{"intermediate_size": 704, "hidden_act": "swiglu", "norm_eps": 1e-06, "init_std_up": 0.0368, "optimizer": "muon_variant", "weight_decay": 0.025, "lr_head": 0.00498, "warmup_steps": 83, "schedule": "wsd", "decay_shape": "pow", "doc_mask": true, "train_tokens": 184600000, "max_steps": 11268, "dataset": "wikipedia_en"}
MLP neurons of a small language model. Each row is named by its layer, matrix (gate and up: input weights) and neuron, and shows model dimensions 0-255. Each number is 500 + 50 x the weight over its row's rms, rounded and kept within 0 to 999. Numbers have three digits each. A neuron's up and down rows have the sign that makes its largest values positive.
After each neuron's rows, "fires on" lists the tokens most often at its 100 highest values on Wikipedia text that the model never trained on. A number after a token or word is its count.

L5.gate268:431542456544471434508610463488438513499480571473458531534562546496543489466508639518489482504520498512538512477460454485481617513496504484446493538515506525434534512576520395540504495416530509465457458622466440563546468470511431471420565494443545523472585511393530448495560453483619577439534412483489557538493456527529563546474612506484451501514453453599447584565496474554448407518481439466550473408536436524458493544510494508544516487546475413563561532517494540442430473535519502483559456552549516529571494547491530504534579609467472548514527452537530431523480420420509448488581500539521483473485583551501545480488475518497561543497510397532396551545386548499553528520508510545552496450636439469619447525455400484517414499443480460542514380416505511475563548519565546
L5.up268:511571548511445458393471459518476528475523620481580504473548448559524494451452451534491517458615445514519444535580467553449551439478511520588442540522487520405530440443487481535459504498543500447518562477485539433474529407441482453415478517483555544454606555435468614440504564528501517481463601469506473506549542599458429509493527498565491501430567641514489447405568504422490474443535509420537450518525527487428599640448564526487465549454447392567487507489475528537458496496444545472527504440495469527558382434515430440505464585503537493441457434536365507527496506597493588424584505529482480577534560525543574557458500549446524496494506459493491455497449512553472449529520454539467548544470476524514405482458471476510499519497507528519615461476564497557411481472411539
fires on: "," 25, " An" 23, ":" 12, " |" 10, " and" 8, " an" 8

L6.gate416:473542474515468426405502529508435473468468536477471486504416472527496458521505451529486521511514530510474537505421460577622546486583530524488447478448488464435440441488438580454468464610528505477468589492586493542482470510409408503502528457503555440583564528556548470563570543443517469433525520565530500489490537472485647473575461462546554483463443425551437509562473470605424471570464456546526427552493513450479527477535644449483585531500531572391514528478403561453430586538488577596488491496439442445586471501475386555585522490515502578491504460572549505446515482550468533488442537397502511529542480469524396511442544439530559489457452573510427444525487503535485497509510504486458469509469616531572414460503478563558538571498553540528541493543482473530384528501402435
L6.up416:535555548463535497473511585475349533441470493556506432571500564546499522533413464497445606540426557499362492520562494484458545494421492603462342526448594486505548444514518603516540501534434539542527493438505573559451421535569477488508486521552431486448481477394441484509499478505487530531516561599447480462362517448528550519497533565604484491466458479479488550505469581501494476533474552537454547515545562540464489493495507433562599511549525568537535527511463490549532625491488503463434535502520557457573531426519463438434409426437514542431499488539487395499530504511494482414526493467450464452466495471577545454546370428499501513440561596501538487443548491481529428489437489540497542484468466435509465483476427515497495581385464520383487520456539522545460533432499514
fires on: " S" 29, "el" 16, "z" 14, "S" 12, "ell" 12

L5.gate272:481456405524456496539487531492533465511571472441596518441555472520592449536494531504493570550457567511539458524498487491587491454481529476469461471441490553535512508476518432446467575551433471565537514481575489528502357500592535598448502489450543430481472458492552464508584536517503489525531515493566517469508504586506486570587481543474481532499500475517478533469375529584556392572521554524553597578427468569529506484516442497491533394535486519418445536481519502594566501517486519484495493495514528374574495458521493480470550516474652589556462479552463549448507432433553528562435568577508468525488487534504411476487510494511416589411327573413560528555520518544506564517497462519608501526477563536415526466514513478514526508448427511571446457597553580467470450464447429
L5.up272:476431450427431494510566510460502496617515488461490499429573438566555578496484478575459465449607456528536503514453567432549453473488533556435467467423522477470496385594521492491534513494490460467489487412430597582473557542529503546548457441574452456516527533512516446532490404563502419466451520461511455462520432478472566484447521573607409536492508307522572501553389512462493497403486515469554519517439537568486502508465449482475513557531449413501492465465510481429498487527551542449456540445574534525624475535421492521507504550436591454560471596438441545468489536500462515466569535490485455569512503490465492551563529518467509568580570522489524484437430491481563548517518587461486420445461526455584469478466499452512499376616496505568537568485523410565553486526493530
fires on: " re" 41, "ri" 33, "ore" 8, "o" 6, "il" 5, "on" 4

L5.gate207:469559533472466479437505444445472553499510380523467576580465459513501474442567476574509546501363528567535488533634511506607506471474503514473424466473542507520546595421460563454483484506478598557542405480506592497474473461469513462503557476414550524535526584445421488532535536498490530497495502504416550533444493500418462591528512529433447449518509470515466568494511567456431434389558526445418526505468409476386464531507573420478595492384455542512465516573444487495578552349448526525536490525507555509512470539456478541527512500502440450502476536420461525509472556469501466376523528483499478545414502536513542553462521464441472467448507549513444544519478434486496494526465559481443495520617531461533492376459567469550466483461613522599426491452442535419478418522524520
L5.up207:523556466569571569468545458521623387561474485596481515446519545472475516506542500566548527425431578554553392452556536515545605526478534637626494403528507604418500558469554556608484528491494535468554418457376500498454440548473502481490479376496440509546549427461497581532532549537525510529497489475491580485477466496509523548444568504534538503557495487542483594533508521448481415387483595520531513422528494474477454512538519447579500367542492491454446528419492503499422544473479464503469452461493528529562536437444477519533337478482528468470531501515499424431386513526494508433442544511441405516449540503529503457529565390560487496510499447444511505513504542530461486436452456473526541558545506484570538558480445467467493484491432456461508506482494505486508483561478389
fires on: " of" 35, " and" 18, " by" 18, " as" 10, " for" 7

L6.gate287:558517509456465435523475515431521505456516565589531445442513548486494491431496496481481487492570519590573480445472527556569564495422550481471519429422521450516478471595491510477494521555573461496490472444468577456460479494475569421476511480504517511548542557467422591548449457516502551577462512516496477512506542552535423410628568531557405443412550442538558464499570544500496530490461419417516516524489490520527553463560487635470544539464503470552487523517518519481472565481512598546498480524543602506524468481505548456470486532499503419426491444571560443424457461480477550448518607494496449513541423525551481547686451576480453544507527456655506485456483436489581553501458535423565544464528504396572390459523469447544495535626439487446491437483539524531418441486505582
L6.up287:533556503441486444555507486485504492499484466460440381491565432567459484448516454468502433465554546528502476534470484513479528597533462446578443607508444472432470477499580463535496406459527482520539557477503479586529546512478553525474410439468501530579527510433486538529470465521414460452635511540470442520517479522580483378535539489549520472530567478475401516514571502530443510459581518548525534539458451559514579458479591523412459464549472517444435481465440457517489403437412461439533517497493516520505582399478570433475480432499463541570509460460471585615544603410559457428442526413481420523456473524554554427567530523557525395520498502453530396554495546511440432487596469512454445447512576476450521521434525504557507395489512575489440529471551463511542558625490474
fires on: " the" 76, "," 9, ";" 4

L6.gate446:577513453528456591440442479503454501470437412510532465527561465480411476504516406403487469432567432453450485472418607517453502628487438569491530588511480427538539485490456545554527449578482547487584529416438523484449483438464567405463428502634487587547506479547541675544511537572466413564534461516540501470432420488480482572515497438453490484505453478497521494559489506483478482563533467538509553550444526527517492522493477523511481496556430552497517546513495457542447500566510476483520506597461455498483506469419521480366496496499551539520524562479430506620463512420629561492608485526505510520477448558531457497478507483425526565552524537427451479513415461481494441509452489455408506464472466413555475446495499537506584474549572514545461530485427624413513455530544552
L6.up446:457522627522518500560423420500531461466510512500494528551370507389508507452495482471427402500425439471426445530419447457521483418545475490586492477560421544443502527509475487581520476482482581534555450505440520587475473506546423530511446477470381591509496480495413517528456463462496383465485536464452549544461499512499439551516590465495435375519413598566498408573436566440491492546451512465512483494535526525417442515511521496487453412454500607493524477397411548522468389547428563477480488482493612415550453565500435467394483399519546578522557495454571480586562450523468524487475511548548543470503489525432525505587447429562471586551529488537548464460464522471483499485497446507537510544487557502511510541469446490526530488564453498387434501465500492553486528453485451
fires on: "s" 29, " s" 12, "all" 10, " L" 10, "ed" 6, "ill" 5

L5.gate286:477494516476475390434522413477489554435526482529494564560481487530463471474607528449477592510525484485496527476412543520501553493566529460567548459495474494546532452493555423504438407580480496470459482507481470518499381485464478442454522462550459470497549556499493535470569564507585498459486574521480517479525491457510511529470599525549518487549514501526536454542549547514459454420505474520548521498336553544580519504503556588452560614437479419567578574508536461518536596521537489584438543417474389492430496516527489463499483464581550564537373543450447565486620455442441497510574488390594534546415463499574442601518502534492468538474489444409450522532434456466469424454537478461492460443468480532382497397501510459531605527520474458456542521549552486539549499423413530
L5.up286:478542605559418504503468542572454485376438444418515493468553523564464467577463505518513538529501474557520465472524547523569559443520403471576434500468542514514456499485512556539519389492463585505531506460454508564495480477475485523567438485527507507435523450489519621528390476503441499421540603516490431574519559531507523443607492525491552437499506547490483462483457558525532501507494451511530539421444552511475519505489538529538486449565463485529558485523523469519448552569486496606460584495436462417507538442471502376561471487527598566475449525404503479542575475556443563479556561537496523502504570492463511455498444494503455438448572502542540536375556528561531525520572503463531443572477526428517330435493549539530564532571433430391549449564481489530523441335459538
fires on: " s" 75, "z" 10, " she" 6

L6.gate634:443494406497527481430487596491498524553632462514530474562610512475430490459621423549538512540478525520498459478490435488533429485515490524541496599508472511588457552457476460532505569454540485485505443440520519555571513427404533492437443548441547477541516477579503622458462496456461592486477370448464592523521579407453471481590459404497495503590596535542435473575420521525472648478443487468565523478565534485427552525469418479490488525541588457486547437525467454522469582504600563458580524528473492522477553526395462523453559504495459527553497449442473480554500520484507507408491555481482556545573572574509452528553440483473534561463555550553544502547518494490492506546528546557548484571441486540493497527611542509564443438475544552546530517498487477587574469420542524
L6.up634:545516538529517475388542534533451436468415405495435539510411551448529438556580529436581538435524468468493458498530495550354469530471410488454595607448523503586508436512499587454582442515443528555548428462531505515607429485468587532536491421584472543490482555546499509478406514544588436534572405444542470570493448484511639577480497496475553522440539525517549511497527518557444562522576477546456457475620534538490531520468497527417483488523515499484490561493469565433515533408514461425463470593556515500512471522516536515468487516475507609603437521442519413495418511431494422521518521543481397536527547507465484505453426460514505426507454452529513533567466517389472488516517548535479480530549523505554552533434454540484506568568450457534462401460531442466476395528508486
fires on: " B" 29, " U" 16, "b" 16, " b" 13, "he" 7

L6.gate474:519550424550452560494533631478609504530545541549460498479569471476469430508524508509474541489555565513457575439488523490552485467504470491513517529541515551534561477474433564490528551514439475484447595452480523450462447509497452496556435486380543510389435486491448463498570486552530626553516429499443495478551578568607484453620441577501427512473404389382461524433501446552468491530481509565511479614485523475411436521488394544530576507532405535487462437489498478490593508624567464521419470542550561529569490502541487532502496492556481521439475464547533497493467556514452516451508552493493563521568513544470479505464486450397469572402408514461509540437572536465574533523486425578497496486467474493563566554520606554422491452479434523546473506484465479494498558377553518
L6.up474:488429580492476488581463587550480511585527564487562493498565461615528473485531517519475534580530546508546469437434530473537567455453451567438495516480449463500460524493458469439556520544500468453496438586536432487492460526399461640439495477551593514507507483432441541547490566536515522543478477460531508531544436489551475441500435568469495610539484466561483464425469495537477538510543504439544512475380498484422503397546473523472523458511410428529499399521524535554549467557480520408416512453462482473492467518454493530592470560434569503602551537500472467480514417479558516469417486427523576428438543554401481523491430551429587534409491450451483584511486411590476522535349436439553471456498493491446498502564569500416415503517464487525522506475389516524445478397500553
fires on: "es" 32, "ri" 20, "f" 19, "o" 12, " as" 7, "ra" 4

L5.gate12:494520485484497406486456520460425616504464543552509598465533515429435554425504460494486518520508521402584563371532578486462498444533560505483486546523424402481517471575486591503445454453538435492516485609546502494565575474465467404441496483479494452550543473553475534496496599390498504535388505482551437468502539491559575494541543534479490480419441438534481453508510501529414408557542468511458571545471478517554540440477443483404523452474515431456527503569554517541500512524380439518487540546484516493541563542555507518480484453430434477508436509518466576550577481514513625501488450476564443527527451457576565547521532490395483442428516422482498497427572518466575563509468561492587517511419485424487425558444566568544415400520437435462543417540488502540559579525477541
L5.up12:580454435453588496521516461505564494490477461439415436446551435514566473478499524555515556467509426514500472477509489456444468548594558447468496444541475582583467544462480531515508480563434442529467580402426543460524489547464352544562546486461539461421496415484484440531502485503439513536489486540495496612480516500541419510429513516489515498494482537501440384476550487532525566435497518454567424458524460464421475429520506528512461561510543520480428499554411468599540404487492518426564555453472472563473533407479486471516562520499441474563440495486444440581548569494590524503482528607485465516498546470420472423426444481508449451516547431567467537552583447516468480533519504501481479612533636470538428506534577433571540374469476492516482587491350448445537495433539499
fires on: "2" 40, " =" 36, "," 21

L5.gate490:466535351460440535439535545398500512458559525494562465487474488478511576501476564538502478516441496615530437501524466463459542365542524470442505506520443572445519570450528391517533465528568416480408465508601531408453510516497487559505470571450565502517499522534537508476530530419463529510524509506489551514472466506524520516490565464510495545475573469567448498515473567463496488523438511522586563530514451533514516503460491489559481509501519543482500536479458580450500487440431670414461579488487398528488480543533542436624535558575608483476619489498591513509510458383439502442570421421484477534579485592480543500466385525538465528430493557576456547609475513523466508525431471571468538531450496484527505494404603534475541521514457476451552596513523455525435529444397510
L5.up490:407559413554468521570483477494590468536470557510589569454508424553529505454473522542535444541449487534476512433546363525469581479402488483512537613442492545482542544550603401531471512451449470437456519526535487523519509487541501515503419494411457488458553565511534548509516553400469410516511546540459532535546472534590581522511564540485549508555508529518529391481466592452380489551494457546412515422516603564518518544475523437484522523560498542497507506489429526476461614487519494443441478531487481560483419543502527475474483538509511566536443489519479541463561524498521481469547428402433486487468489537423499466526550452487524654555452583592436491623548476517497533428530442596511497516477485508527462524389393439538437519520503403484498440469494456446540543509391545
fires on: ":" 63, ";" 20, "-" 10, " |" 6

L5.gate636:455523566498474511511574458549418518488556482466493521525500653353444561495570554508482609435464492517496495568541520520568587480463508501495561467451551565466483498469542500449513545495519471542500388523496480560588461458410513514497537579524500461469423532469438591407421468493450471529500551434519554458558488494505564505463587452409503489477536543567414509495544502511497509613487562474645528370481426586414512520486460493525474432523543465356483463473463391508513536480506441473422479494511562547543530507551492548562472375482527426472521512528530548533463605454493430436533472424392476513508548390428504548448555416489531369536489463459499430490486473532501454522524537533499486514512501434533487508563594516560536512557506542553468518550480464461494489499515463
L5.up636:487442574593492585536469529400517497489490451535452494503590545477462435446544492508494557558491524467547399531563538494584567534458528564458488514551544499456515518451506408511566526489562465535508459441540493532529485515523527601423482487445393445460526458519556478563465546510436553575539493467503518483470458513549466442555569517484505547420423519536464433538590504522464437601459466462497520436449405508419479485562403527553496485465499492519490465483443487467464531473562546604468439528505474592492567481542549526576524455561451474578520617490570455547474487480445531497499466535419442499470550509485510536488531444537573362467377505426463563501524454553569455558635500539439609503522440446492513459622570463533534511532581540499479404523406525397508570467525565
fires on: "ad" 14, "in" 13, " in" 11, " of" 9, " for" 6